config = dict(
    n_layer=16,
    d_model=256,
    n_head=4,
    n_kv_head=4,
    head_dim=64,
    d_mlp=1024,
    vocab_size=19827,
    activation='squared_relu',
    norm='rmsnorm',
    norm_place='pre',
    norm_eps=1e-06,
    positions='rope',
    rope_base=10000.0,
    rope_fraction=1.0,
    qk_norm=True,
    attn_scale=0.151,
    bias='none',
    tie_embeddings=False,
    parallel_block=False,
    extras=['capped logits'],
    init='uniform',
    init_std_qkv=0.0413,
    init_std_o=0.0,
    init_std_up=0.0413,
    init_std_down=0.0,
    optimizer='muon_variant',
    lr=0.00485,
    lr_mult_o=4.0,
    beta1=0.9,
    lr_head=0.00785,
    grad_clip=0.5,
    warmup_steps=0,
    schedule='wsd',
    decay_fraction=0.778,
    decay_shape='linear',
    final_lr_fraction=0.0,
    batch_tokens=65536,
    seq_len=1024,
    doc_mask=True,
    train_tokens=324800000,
    steps=4957,
    dataset='wikipedia_en',
)
MLP neurons of a small language model. Each row is named by its layer, matrix (up: input weights) and neuron, and shows model dimensions 0-255. Each number is 128 + 24 x the weight over its row's rms, rounded and kept within 0 to 255. Numbers have three digits each.
After each neuron's rows, "fires in" lists the words (lower case) most often at its 100 highest values on Wikipedia text that the model never trained on. A number after a token or word is its count.

L7.up61:122135129142142104136161154131148108075168117134112123144095112127126137131091125164158085121106137107132157095202134114151096103139142134152125130119109134105177145067123141089175121132155129103159106159106141113131115135084122132085140109144143132183142140130137166136103098156094132103093111098135137106114101133142119134121133083119107120138139121136094111133122108124165116126139143113107085109099174144118173106206126147143129140151141113127088090130101116070129114114126154105133083150140147096122094089109130097128128085095147145093150135113126133117103127112111105147162158146135139084126123128144120120140143184150156179139121132100121126086103129141139091123117127116144107156123122182097131136161143088104086177173159099100143156120121137135117145127113121
fires in: "to" 20, "of" 13, "from" 13, "at" 10, "by" 8, "before" 6

L9.up381:125158118173149125132137120086141181102156095105105144133118167121159123129137121097164095121132135146127155138169116152108116097128083126158155131154127135167120133142103124143151107112124126111148111117081111145133136142067126095158131121124104107098144131132138163203097095131141148095127160143128114111099110145067125115123123077118140147112114115134147133117142127140126131109134106171140095128137099168129165118096175155155121115152115129164178111145136107081179089104133134158108140132118110146145149107176122154130138112068121122123171098116130157122163144117095147109123127141098134092089141124103084081122112148150156128191100123124094104115113130110112129101119136114111075137127120197147116119164110127096116158122082155126145129117149128100160135107127111
fires in: "in" 48, "at" 15, "for" 11, "on" 9, "to" 8

L5.up155:138135127081108084155135144122149159156110136147110146144134126165086131128171134122129084137116126148121142104133179101149084089153152131108121131082131098160063141096098123125107140147142127126087160130072123117137133119141129150165157137110146167163116132157172066143137150127146115121100129112100170129127129135175127125155135128120136106103134086166131118139094146162116110165135121125122147204109168138100134120120097124160147162088135147114146142140114142133139119120104105161161119133094133090124142135125129130122086143146122130124127156091109134113120107180111138174107126125152117117095138148162106150167092089123104156125090115124142111124142106109148129134168123099161118138109160120134139153094193117142137161093117121093150099110082128162119138075105157
fires in: "of" 14, "published" 11, "released" 11, "including" 10, "as" 8, "include" 7

L5.up917:136147180112157108106099164149121158122107147112127121147119134142094128102087081145128162106175145149130104131142137126107114153076127146100135147086124105158085128119127094119137135128137109101090134113110080166122150067126121160138118127093136165124125107143126111151135156138104087143164112118144117109118114101149103099124147145153135106143110119122153126098161160115099133124122134182106182150069174090135093138139104112144141104092128132139138159121078128127127126144139119139130124123138093103116109131120105104125089119129119116128140144168143117111088136166120114133104155147139154103105101119095156106150164201058095127094176138125114127168099126140155146149113161141166120097119140108084161129135129152102149153141141119133174116129091125134176138149131171
fires in: "to" 62, "his" 14, "s" 11

L10.up636:141171133173125089130121162129147167097132131106160103132124098140167118175091122073130127156140111147112108169090104131145087118117181076163089166139150141169134147171098124133112097158127165140116165129110126073149136180150124079134138118138140098110114103150142086133095116148112115118141100130158137133127122142129087113113149129137135107146145123113113129077095121129090095114121098094140145121136120090121133131137113138148146103224097116119118127152160150126127129103127133146105077127160155104135157101143131111082144158124105099119104134156145154133133074100138099118152152121150126152156123102121143126105119108130125127162148109157120126109089174136110103137121158122118137117119165085131148130103135147163165140143114163140154158123122157163123158130112155
fires in: "that" 30, "which" 13, "member" 6, "terminus" 4

L9.up847:120089138167120119152104184133127129123120137121141101108098122108139181152125089151117133104133109146112147144128134113139082123125147142155148100109106111101141172133161138136134144128086178122108100149130140143121145143124152131127106128121112166108105115131137081096087148106135114134175152141125100126153144160130103155136138122137093083151126123111121100106137143119120095130111146202125139124135097166096109152103134104131112102135127123189149160091142163058153142127105093135124155133090121115132128133098105130113160159120120110123145115137132109169143130119107087094108160130130125132128132152138120086100110173136102146092182113179144095157177133158130089151140111124149100124159133155114143130118108174100070168089146118115090124153098133148126169169176132
fires in: "also" 18, "she" 11, "s" 11, "he" 6, "as" 5, "was" 5

L11.up423:133102121119084176141148136118161147142138124111159143147118143098162154159098148115187159156136151167126114151144117088130092128144122154114140148117094144162172146138125128098136107090094141115141151136124149104129122182158106084168150087098105095087170101130082150123157137133107128089123137118121168114073102117141143141111135081129112100121114126139136136145111062163147128122117051115116120135171131184118159118148124145166135089139109090126136124131145160107158099128144160117111096134163128105134170148166109158083162109142124105140162146148184147134144107105114146103124134126114129144130123128139085112170142144119158121120138145142118102088135146086159116085092117122093137123143135112133126107140114107120138096108108083129151139120133141121121152108105122
fires in: "that" 45, "following" 12, "which" 11, "as" 7, "next" 5, "previous" 4

L13.up899:140121123121124134137056132129126111094160135127151137121107142124135121120132122107101114125134088176123141164103159146118153112110132133150123165136143171123090138141169109101119144136116112093144125172123112159177140136137125118096167127141165158100142160157145106122132106127114106090104118155134099143075088123105114120143144130150127106139108075166137156146129106115079153156155100101106099157122143131150107116128084117168142120067113097126133144148138120107159129112131137121132101108119124180122056164147132173144089111128153107086095119168139124147124130102190170124129155155137106136154146153128082107145138145127088139164105143127161136098137117096113087144081122134138113096134113100112109149141134146145131102122204177123115153112156130173124137136120118
fires in: "national" 28, "of" 14, "for" 13, "united" 12, "international" 10, "world" 6

L13.up846:102151156155148135098126164172127170112116189128119144120127074155116136121169121137104150139100103123153141166155123122097127124110147131123125156111125125064116121135171098120115175148136144120137110125093125118096142130126157092110066159143169126120108135129122090134064103099076071147133114111139134089171118123156125119153066123168088090177140135100134125124122082166102167087155101168175147150100147114123112156135140165102084135131102129134138142112118135113160163125143074149136129106117096118127110100136149145144140127138135126132118135141156107123120125093134120153127147160166112124143129130092129102107160198108121118142125131149140140102150112149141124147139152144155108137166128144148143122120152123127109100124096110130122153144095095080126151155143128
fires in: "his" 28, "s" 21, "her" 12, "two" 7, "and" 6, "their" 5

L4.up377:141111100127131126134145126132099157145110183133133165120136146143170142103126145139125134127153114115139111145100152171101100101153162147101162115146083120105131148086137135152150102077120167177114121155125157105118147116134104121167120090105151113121160100169153142137161150101159146110090141138161151132111121110160136126119147106154124101135151095138131147113114106134075091136119140145106152131081155107104131153185162120104140129105121124170126122120127136148105138146117093103127157143137105061134134136084155120131103152146101164155162102116097185147070137119137164136145166098127189119131139131140116153160100117108142160130125128145119145114178113117130102105173100125102092095115113086163157131095114122123125128097146148124180106121112118150098171143110097
fires in: "of" 11, "released" 8, "claimed" 8, "killed" 8, "scored" 8, "published" 7

L4.up538:143128162148111108121093105143142120124172158118113180141110161130107082123131134102114125113167161113107131105118139144075137081139168100125115138128105113164152169145148126124121110106170150165127105143109124103088123081108166137113143140122140110098112138100145169114147115120153124114110119093129128138139152119136108123158106093124133095114111133103183093151081179174157122109145123181119119109126097139111136167084138163114126122141125079184121137167150156076148068111143127136158129141109088134163151132124119117127138113120112141142121139160139149153134109120149115120109107181116109113112160108150085102142099120137163144107160113159101113160138161126144147125114124163143117067108135124157133120104107179138134127129136151126145112087167101134083176098129146
fires in: "part" 43, "development" 16

L10.up383:100132111197148119150115113121127143104097135150103126140102130079086100184163140175106142131133100133186116185144144148090113127113142097174119146173114118144135151055120139139114102103128106146135116131100139091120137108117086101125114108173111148158145117141122120121124167137183101098123108108124150165138107122148128112131126116117141121134146154123116139119129081152128148068146144123183163133141142149146171142127095167111102133125136118099117136135113097105119100142129101148141115130100119182127138178130128096124142129174093086133101127109143114119090146126140166144141127149091167082116118119093140136129131173136120116133082112127131145113130100100143124151111103135148108157162093129123088109163165094125172140125102143116134111136185130135109149120144099
fires in: "of" 20, "to" 13, "in" 10, "for" 7, "with" 6

L5.up964:150119125148116119122161155169118131100094085140127113133123107113116147113126127123141107122070118083123158145124141084152126160120089135135101111144115124124180131088127155123118116164155154134124108122079131115130143118150127118145112111152157157146109101115147119147126104144112157153118169103136154131128131135136114164104134147146082160127146136144135137133161161170166139153168139144136139157089188119110098112110118137135129140147124161146095119136065167111156139144182124094098138130126086052163092130129162131141116086109131100113111127170174102114137102128156168171124116076102149103135117109131171149116093135138111153119109116131160154135127117071135094137168149115116109107127142122099103099155123102155142107148126091101134110122125151155076120130170080
fires in: "to" 23, "than" 16, "with" 14, "from" 10, "of" 6

L9.up917:143154086124143126110113133125105125177106145147131129128117156094103119194143132129166082108144088125104131117105154142122123136122130142127092157130136144103118162086149111079156121123126125135112058140149167165137104126151099100105135129165182113146143153147116109109112130144082124121128085130176121145113113115139109136133127116139127107141105106083118097125136102139143150108129145123139132092131185169137143129163121109138170161114141061141083144110079131096127141113084180177125090149159144124095111122105127107125137133174111122147144143137102149153083162118141106096099134163125114136149137123148118142135135158132115146091118117115122112123103152113101129113103162117096126165166117142099069137100141087161119182125180168120160117110139134142119126105152113
fires in: "in" 50, "of" 16, "from" 12, "for" 6, "across" 4

L11.up407:128125130137109144162205143148137168160125163130112168113105106161114136127111085118125167149134149129142131154132137118139096097152108129112137138106126113137154148149131125147141117129146152126137123091114134118126145123132126140152162156152103155120132132118140113119073138143122109122169131131146132145092163090105130098093118137133116095109153170115146113089110122110134121131115109183120139103161112158110124119113102119115154108154094110118127147098107108148135116177099122118109158134162155115157146097129171138164098140098123131126152171095090144137146094119167148102198174061121126127144156125143124080078140121107056145097130124113153114158121110133123108133131082106136109189132158071139085134113124092091092116134132100115126150128099144173097169149138113
fires in: "as" 51, "and" 9, "was" 6, "elected" 5, "appointed" 5

L5.up841:108123105156151092115111164122155107142123121123132162154103154126090116152113138158128122149089134110149134134157151089107131131120153137172136114120156170112144139062138117139134092121088162139123124142091147119135140148082117128083131118188187120150132115144098168124073134138144110104150162138130118135138077112168134106089159097135136097132110131096176141158130099135161164151121127126137135114109187137120143117142098133129122136112151118110088154076096084108155124125134161162067134108123117149120087145106157148171151097144105135130140180116143153127121099113142140123111125094120137097130172145145123151143089161160092126143104129101121141111129118098133112117099142133118133089128139124111076156174156104169144144142127135087143152142131111170125111085133103
fires in: "of" 31, "on" 18, "to" 15, "about" 14, "for" 10, "in" 6

L11.up1010:164149124103138134126168163126122130104145142077128120115132125092110122116138101114130154133102110099153097122121080075116127163159127165144113155097123087062129133106131124063150148151196159144097116135095142135125139128120116146107120120117131123144099134092137151136108139123113099136134129119151144163134096132133165155138085155123145109154109137158171073088106103141098117126111140132133133141109109140132153179132152094117138156132106144117154152108118130148136122107126099124135117124088128043123120098121145119146153144146151113091141110096133159155067163145123076097134149122128123119093150131163116086112137169135132123104148111121105123106168115098106139111099110126162138118099150113119163118146100106125051139098086090152127112107146094120142109141167137
fires in: "and" 53, "american" 8, "her" 5, "his" 4

L9.up0:104155096131121126129162176140143145126136098107118096143121085139094142169124117118111133153175145143111123126120101118130103123137097110142104159146143113095078152127117105157152125125102116093141177132136094144168140125133127092172154126133148109136167132120126149107112080114145158132152080122147126169135106132084151151102098142109119116114137153156126142129151142129124148113103156101100110143110056153109145145149102116148100128135155080124149116166122098109134102145140121120130109095159083136095138127103132126108176150102135124135115101091119161097164143125148097142147125147140122202107129156160073105131103115123173111120105120132090158132143107115141104104150169111142132120133170146104107119151108131091093147146176149157184155139145155090154100161125176
fires in: "in" 31, "to" 16, "television" 13, "tv" 8, "a" 8

L9.up532:177122141164084180105096154113105107098161110115141134118106140109087156090159126133099079163138125171104139136122163134120147143162094156132099140104109092152129156155131171173092108110111152119168140173150131167146126141129121164172116169145153125116140120176120111096131122111114129133115141093156132148115106107132126128100146112080131139159085093163087162125106098135130116173119089134132141156136112112151129156118126136167125161134165138119166137150094108124113104105135117139164103134115109186161126138104145137147135121055123115096066117110097148127111119159120124169148144112127151094152110145162125109127140145142094109134148127138134114143112144115109103128142094102119154109155121124139089128125137118098157125139131168084123113070143155145121125126113089
fires in: "international" 28, "national" 6, "european" 5, "deities" 5, "foreign" 4, "countries" 4

L2.up906:152142153106145131137118097114113112131105111138147144178074128135093114104146096112132090139143130124132180162116142151119161136098078117097115120124102120114156158123159120109132179128138140128128097133141168121136108091113146154170132114119176120174130117103143148129069123120144142093142141129165148145113105167125126140133094072141126094182095149136121155132134092127133124106140112131137118104109117140108130138150156078111112119097141125127172134131112137099122095135122101160135153138080123133137135105130105119120096164110133149145134130115140066123106092150107109080111162116119149114106105109118114175118106098127063138116170097135074109121098104140149098129122108158143125160121128158149104203156130117156151119089078116170116124136135161181118143116144097
fires in: "co" 30, "re" 15, "guest" 6, "young" 4

L9.up650:155169108128157102139156189133138118124143098157128126143123118110111152124121111121128152180156123134132118161146142139098117109141134098122115147075134144105135150107170153123124076070149087129165133100109149112158193154092146151119135126117127121125112138153132151143132129118098119159074100131143157109130095112217115120139108117111128091172149107164117116135137129123103131141103128133102133107102149140145107121158098112140147146093125096109117150061084120137094143125077174183137149146115143113077125094094093115115114125140121124110108122110116143138103140133151137127141128138135124082108123144145115108133119109154084146154056128088116107139122169111108111143160130098124103120109119133124118198160148101159129142145125131096154110146120154135133106087132135
fires in: "of" 47, "for" 19, "in" 15, "at" 8, "such" 6

L5.up667:108113121106151190123109135161127150130110132139142123127170131123100156168148124066143128160120090155121147146182104082117126107113138119117132141176107129147127114145124090104127126151103150128109113107108154134099137133137165127144102128112173138208151130129136096144114109128147098089099167097131110120152139136139112061136126142111103109157117120145108153131087117170127123135138121125101140107182136147067096118103116080111126087158111099138148117153084095145156149128131162153142126147125063106133122113113139144130139104072120141123174136096144141154124088124149113127113156114138157116132109152143126123115145152154159139146138121131121136132139115143203139136152121130116146194166130123103137144130149137144169123124121126139106126129093153139087148106078076
fires in: "one" 14, "to" 13, "two" 12, "who" 8, "her" 7, "career" 5